Part of a small language model's weights.
Architecture: LayerNorm before each block, rotary positions, untied embeddings.
MLP neurons of a small language model. Each row is named by its layer, matrix (up: input weights; down: output weights) and neuron, and shows model dimensions 48-175. Each number is 500 + 25 x the weight over its row's rms, rounded and kept within 0 to 999. Numbers have three digits each.
After each neuron's rows, "fires after" lists the tokens most often just before its 100 highest values on Wikipedia text that the model never trained on; "fires in" lists the words (lower case) most often at its 100 highest values on Wikipedia text that the model never trained on. A number after a token or word is its count.

L9.up1118:490548534494470533541469491508511481471491460466528497513509496504514484527491548489523488522509484461486494521531486488540487508508540510479531507507467554518503461505527455519487533536483515522513485491521483499515507481513504515511479491539527515493528463516528490439441538533482515506510508484497499496488475508508517509493503503487482518540545483514491492471482520531506482515520
L9.down1118:459497522509477517486523510498525501518440485497441537484458546495518503520490512476460494502491518482502515528539513506453555489450484502510510470474464433493459445493469488490517478536525482490505528495472447536411521515516487487514464521499558519490545535503487525495499477493534528496498500526465484498505484503478483525494531549480477498489491493495495501505545556515526494519465
fires after: "," 72
fires in: "but" 54, "and" 20, "only" 9

L5.up1082:503540498487533502514516487470520499466484484485492454493514521500480493517500507508553518451542514534441513481472498478493490506500487510469496539529482530481518514524475467489507533478540471513496510524483529489498515519503492460478508450485518490531506517465464513432550442480489516504491524547489487490491501476521523497486490520528476517489501518526512497512488498490504440496496
L5.down1082:511488503518535525496509500516492503519487491524497474492496449533484492512528491490504501491448486519524483522472484482503489515443502509478490535535464531511513514517461441454453520478488493535527497503499518516523520497515494467487498523484493502500503516475493479513493491487521491545468491535482554485515514519535493466520512515513484541506441475520476529502504473460520517478511
fires after: " the" 46, " of" 4, " an" 4
fires in: "office" 25, "end" 15, "vice" 8, "president" 8, "center" 6, "house" 6

L2.up1222:482499482467498535515536521495471521475497519469501535502458490455557505482491520466455453510489457496464524533475488467492475487514450534507464506507502505481543483520485521473503498509547477554518510520501442520514461511511474496481522504500506476534514529538504528446515478506510495495511453463489523521505464522448467525476510503494494518473539498542562474511530520532506505515505
L2.down1222:521490514509511498518557504511435517467494517491475572526485474523561510498504513483429521483524456569462496495485508534514501496534462547499483512492500493486513502491513530474526490508548454519523532508491479495515453498544492484473520497508509472483517538556513517499503478504476530527514502485473513475492482509487498512479513510512531513516496488523500482469531522484507509496531
fires after: "." 54, ".\n\n" 15, "==\n" 5
fires in: "during" 27, "at" 23, "from" 15, "since" 10, "with" 5

L5.up175:490514479506513492508473537486494506431502478512537498522521548488503498469497455468494507457537499497479514480488474477504535516498532479491509470498526500504479508496547483497482506474549421516520499561528520500472474521469444517506515525450515503469490495464490514507515479500547474532470496517423540506500475540550474492484499468507488505521471467494507514487510494458465490560540
L5.down175:521507533495580546445466513500513558525528508497515491486549520468517524518493478512511502509503496527528506536514486525518490517484508492493481519492462539509445569516491461478471502458524449484513477513543523498480511529515463496516536510513495564510500514508532494503466505541508493538506489464466503463518421498530470464484521516483499525518498459494511479481490539496506524527499
fires after: " " 59, " +" 14, ".\n\n" 8, " −" 4
fires in: "5" 20, "on" 16, "15" 10, "13" 10, "10" 10, "11" 9

L7.up891:498445535444509532484526478495484476494522515465507513476554508537516505485449527473590543470511513516520483487492468548554510523510491472511523479524550525519541514493461494457541519493508502513492469525470486493470502489489520468482546501503508483507464501525467516507488504483482506471493509548486508464542486504512515521487544506536513487503517492501446539491534518500519516538478
L7.down891:505521508518514525466528525533498483462522515502490473467565495487516452491462522459508532505492484517492505530490488528517493539492496502538480499557509496482545512511506486480493505543494485507507486551480504488497552459494521481475552506500447500488510512531490521485491506486509515449493523520510503493490494442531495501489520518504430474498474487533486499531486481528525523498488
fires after: " the" 35, "1" 9, "2" 8, "L" 6, " |" 6, " The" 5
fires in: "upper" 16, "1st" 9, "lower" 8, "2nd" 8, "lord" 6, "second" 6

L7.up569:460549495526451485462474525527525519496488522493511521506494508531515487504500476456500507503485479524496516493499519461468479521542451548498501565471485508474537504496538524514509490522472516546524510524478483547481483483492497488509489543481475542495474531492496530507488472488511527525505486465445508535502495498534496493473497467503513530509484471474488543518550503518491498463497
L7.down569:462520523532498469485514502516559511484475528451516558540508487496511514526510510491449517512497470555494515503516484502527493478483484527529501513498498470479486471485503524515541464521544528512506510528497483507476481492527477486471510542524489475498499505495503539456479531503476457512510462502476452482474550492533501451488487505533527508503450475503457476535496522484459488460563
fires after: " " 37, "," 21, "." 7, ".\n\n" 5, " Long" 4
fires in: "1" 34, "with" 18, "since" 15, "longest" 4, "after" 4

L9.up1014:509491468486513497475488454523550496489458478463478467531520470487509483492485524464558488536490513513506510491499501455523506493493504418466481491485472506484508503518483512429513480497504481506483525537478512465502490511471505475540488464493508513479513502541465483551511504555488490483553505564546490502510505508525526498490541518507503498513485472514489532482501490526490472456464
L9.down1014:494523535483535497507484494538521461523531522471464469476486532482488489523518516499538458505515499547512489470489472472475512471448508507502480495495426508511503547503488529507512476518483484512510528484485475512537520530497471471516470474502475502455478524525456507484472523532516481522548505466542442516531528470554522516492532495473501494498462487464497503505521514535496504476496
fires after: "," 51
fires in: "who" 38, "which" 31

L5.up340:530490496470511513512501509470518509503490534503488467493534454478471481511501507538471513520509471492522493542480469519531519487531483501488496499475488491492508521482499513529495505514491498529482481488513489498525494505507506436480472485480446496496557478468516516531494509502549471533460508534515513481487492506509505488522502500456482484522517513475473489492468512445473505486471
L5.down340:493497449495525488419517529491500535548469503455479500469498473496502508512510482493514502498532533503478491502498498485471523441513491486501473466553519509499455522524527471537487537566506479491467492507470513456462477506555503521496473512500465470517510500494574499534506504539518486511466519546504454505477453514504551507505527468543485478494504493490491497520518495465510476489464
fires after: " the" 27, ")" 9, "0" 8, " in" 6, " -" 5, "," 4
fires in: "south" 14, "is" 12, "west" 11, "north" 10, "east" 7, "northern" 5

L7.up1162:460470484511504527497488482507504512505482483478473489547490446459513491516460480507504502480514436523502492482515530456514528466530454524516498529470549510531513487488516484529530521530493514488490479463557497505466467511495504499529469498498509503550476493509492531482484503472478502523488513472497522512492520491522501516477493452482455524553493489504526533477505477556494523510499
L7.down1162:513497499524517483493510525480478493515471501535547455526490526509526491470467486512470518534471479529500470465561519460544547528547514506507509512523505470512473459521478481501500511518493519527541521543480540535483487467532461514505520494492471502529503519443492473502549470485484507496517474534535461493516488515483499535499500453515546510465513507462491484517530502472534497501522
fires after: " one" 30, " the" 15, " a" 11, " an" 6, " there" 5, " There" 4
fires in: "of" 42, "first" 11, "are" 7, "among" 4

L7.up780:505473509482514494476390508504525500429540492503526502468489515492531490468454511506486479485512525509484509521514511478540514475494487453505517489482527523479457509473487485493490479482537512493474484542488476537513467519465531490502484489497481508463498507525477521463542462523459434521476492498478504531491518548512473509487501484487532511520551505478475513516500524497525525486471
L7.down780:472534514482524479482515504544518487478542504488457472414527477501500531530487539469475500479456517492483513475523480504517533498490527475472515475523470517501528547474542565476522475486515501473522498501477503528526489463474470469491475488503521504513473515529428528487543492505517494464498531548476505508481533514506481502496529488499529524512543461541463507522512498524524487436465
fires after: " in" 17, "|" 14, "." 12, " from" 7, "," 6
fires in: "each" 21, "one" 19, "win" 8, "love" 7, "loss" 6, "either" 5

L9.up1468:463501545521492486504507512472547495519477487452477504514533498512484453503490503521461525516521516545495497542489502519565538524482495475477520548485507516488492470496503467496488495501528506477479495515509534528488490498468519502503499497549506519479499507533523487458520504508495490520484486477521477460511520483521523498499558517480510488481507477489499508493492469495439500502522
L9.down1468:499485507486524491500537539536506468460476541467543522510519512547456521489488497477474492464546522554562482484445543461490540510469502501514486489488493514482434458500496527548487495494501516509460553449471488495493526522493513466508503499499536489458526524484474530464530506528489440520495487501483454464519480514503530491455487522486496468494510495516497482479506484544494456493520
fires after: "." 18, " and" 17, " The" 12, " It" 4
fires in: "was" 21, "is" 20, "he" 12, "it" 11, "has" 7

L9.up714:508545499491424505500526499533481520505514478478495483537489468544502492526513492517503503519462494498480507494497567492537512534487504515489491506485485479506483491502471485518491498514488493538511506525459508526520503455504473476479505462505473526593520482486522525475549514493517477527485508496462521502482510510492495504530484497504547519475509531486467481488464470500481485482483
L9.down714:476478484517464468499471502489518474501480506489527498527505463447483556486506486494529446441470482506477528509511460494424514500472472472490483507534512457474501535488461507514528473509578476503553503503520462508493512502506545551486520511510515507527475507499490555485493478486498530512481517543494419491512495493472479546533518506530533513519479503485445468504495504531523503490503
fires after: "," 33, " and" 16, "." 16, " but" 7, " well" 4
fires in: "however" 20, "but" 19, "it" 6, "despite" 5, "with" 5, "as" 4

L7.up709:544484496519526532458513509497480509494521512484488450488518493510495467513534512527485497510509525506519522519526516502474444522528517515482567495509508508518510514465497493503534522516500510508479472526525509493480512514474490489502520464473506498474484528552502516487550492481497508536507520544526511478498517475491525531565489508527556473487524478478535496481512519496525523466535
L7.down709:540512483489484512486508488505506489504503467516503466522445548468536504470538511524488516497445492479482506471521501503441472502512480514521522524532546465522531572522489490493518472505494502470456473465491503491485494527512501463480513496460479484506497496481499502531495515505478498474501550510511487493459525536505500518456537481412459463537520475515495485535506534507527470479482
fires after: " the" 40, " from" 6, " to" 6, " in" 5, " of" 5
fires in: "that" 25, "following" 7, "west" 7, "south" 5, "so" 4, "end" 4

L7.up651:473420472472427510484502514473509477429527490502459525524493475496518519485497522486502478533506484518477506506498475504523525476495483488509485491501536509496509485491505498502506462529498550524504531510458523495474446489490477545482478492542500462455539502518510449482489483462534536490492519483504542483442526485497518516504437482484501567486493488534506498531492486531519493479470
L7.down651:497487482469476530491485506465503497473501482531516465493481486528498500525517474542474452565492476559506487525502485509490513501520449505549514522477564497530494544483521523494489482530473494510529524522490489489512490500490461535495451506535522462524534473524513437518518473470490536531469519475466460454480548485503492520521491501465478488474507506504519512499501470519526523504502
fires after: "." 29, ".\n\n" 11, " \"" 6, "-" 5, " (" 4
fires in: "in" 60

L7.up878:519504509492490515491497489486498514518520486516455468518543481505542530518490520514501512479567479534505522469500529507453540511525513506478490480521498486468527507540532487496503498508457515537497529473486514493463459486498521486500497470503483480506498458497460514494488482507514483534492511468450535474470522479476488526490529520541515473489500555494490547521509552503484497456509
L7.down878:490464467507520508451549471510519474485497525490525538464509490531481475498523502440538535489510482506526516522504549493469448485476478521468492476493460504490546494509554493481488492574491485526488474514482486467457468513520523472493492497539481507527476466530492488474506487495508495497500523502486508494488474480478515543512519530533525474477496546443496524529490493494540539489505
fires after: "1" 16, "2" 13, "3" 11, "4" 8, "8" 4
fires in: "1st" 16, "2nd" 13, "3rd" 10, "4th" 8, "second" 5

L7.up165:539519529508515511498464487551500461445507497472482475520500497521493497495501570521514500576492486474461506485528485474483510495510483439534513501468495468482480490500475513516478495511468551542501516534493543477505494487507499487503489472514482471529514487507494517518512533464477508513449520466481478502505517510468502504527505512474493561555517495479516497517510441482505484495545
L7.down165:501501522516476478471506531490517481483525515445509514450502506491507462515510519497467494451474545528498494477490490496488524499394465474496445486491478495502503489497468526531514508505551553470505569504506526513494516520495483505442519473457491512468476474496464508464526544499478510468513511528513520465487515513480571495495536456500469497534509520503506505487524489509530472552529
fires after: "," 33, "." 11, " (" 7, " which" 6, " footballer" 5, " because" 4
fires in: "with" 15, "having" 10, "who" 10, "which" 9, "that" 9

L5.up1431:531484489458512518494492515494500538462483496507432483508500509451532535486476493509472508486527513496481492473512549482499539539507456505508462471468532491499504485488490511440515470492491497500504517456522469505500461465548484484509502493479522518488492474526482487515480471544483538516516486506466520467554504533482498510481502503491515548512480508463529469524523516465531509534501
L5.down1431:529507488515462524515511521476477493529505516496493517500503501512526470508506496521502500477503526488513496514525513454526568532520480492533519478489547504526506451537493496515532511462510456461509499446500493537527477486492527548491511473512499547482455490465407489495514540491506499517476536483447464535527531545491525484452481488450556486458478502471525472445501510494516497481499
fires after: " \"" 23, "." 21, " (" 9, "," 6
fires in: "it" 30, "a" 12, "an" 9, "the" 6, "no" 5

L5.up1106:490520527531509509444482465509539484498515491497513496477493480501492504447472503489503517479503503475480487527534504517510528499491494461532474535548531520474484519471474517473488458515494511546450476512480517482481444514520514490501522449486497505489493516537502539481521507490497494462505564534451515497493498493490499521500559479485492493464523472535522491532559464481510470509497
L5.down1106:519495524476488482461500474549523450519510493520515550480486517509520519505489531503470502502503509421474465540535487497474535475473489464509511521502490478506476485479479514500493473545535489508483556481524544439479489490491502471534452471496494512479531483507484516475516532451483545490504558483497486498471509552470513524493552532520490462499491446486521454456529451513528497535487
fires after: "," 31, "." 20, "-" 4
fires in: "where" 21, "which" 9, "this" 9, "these" 9, "whom" 8, "how" 7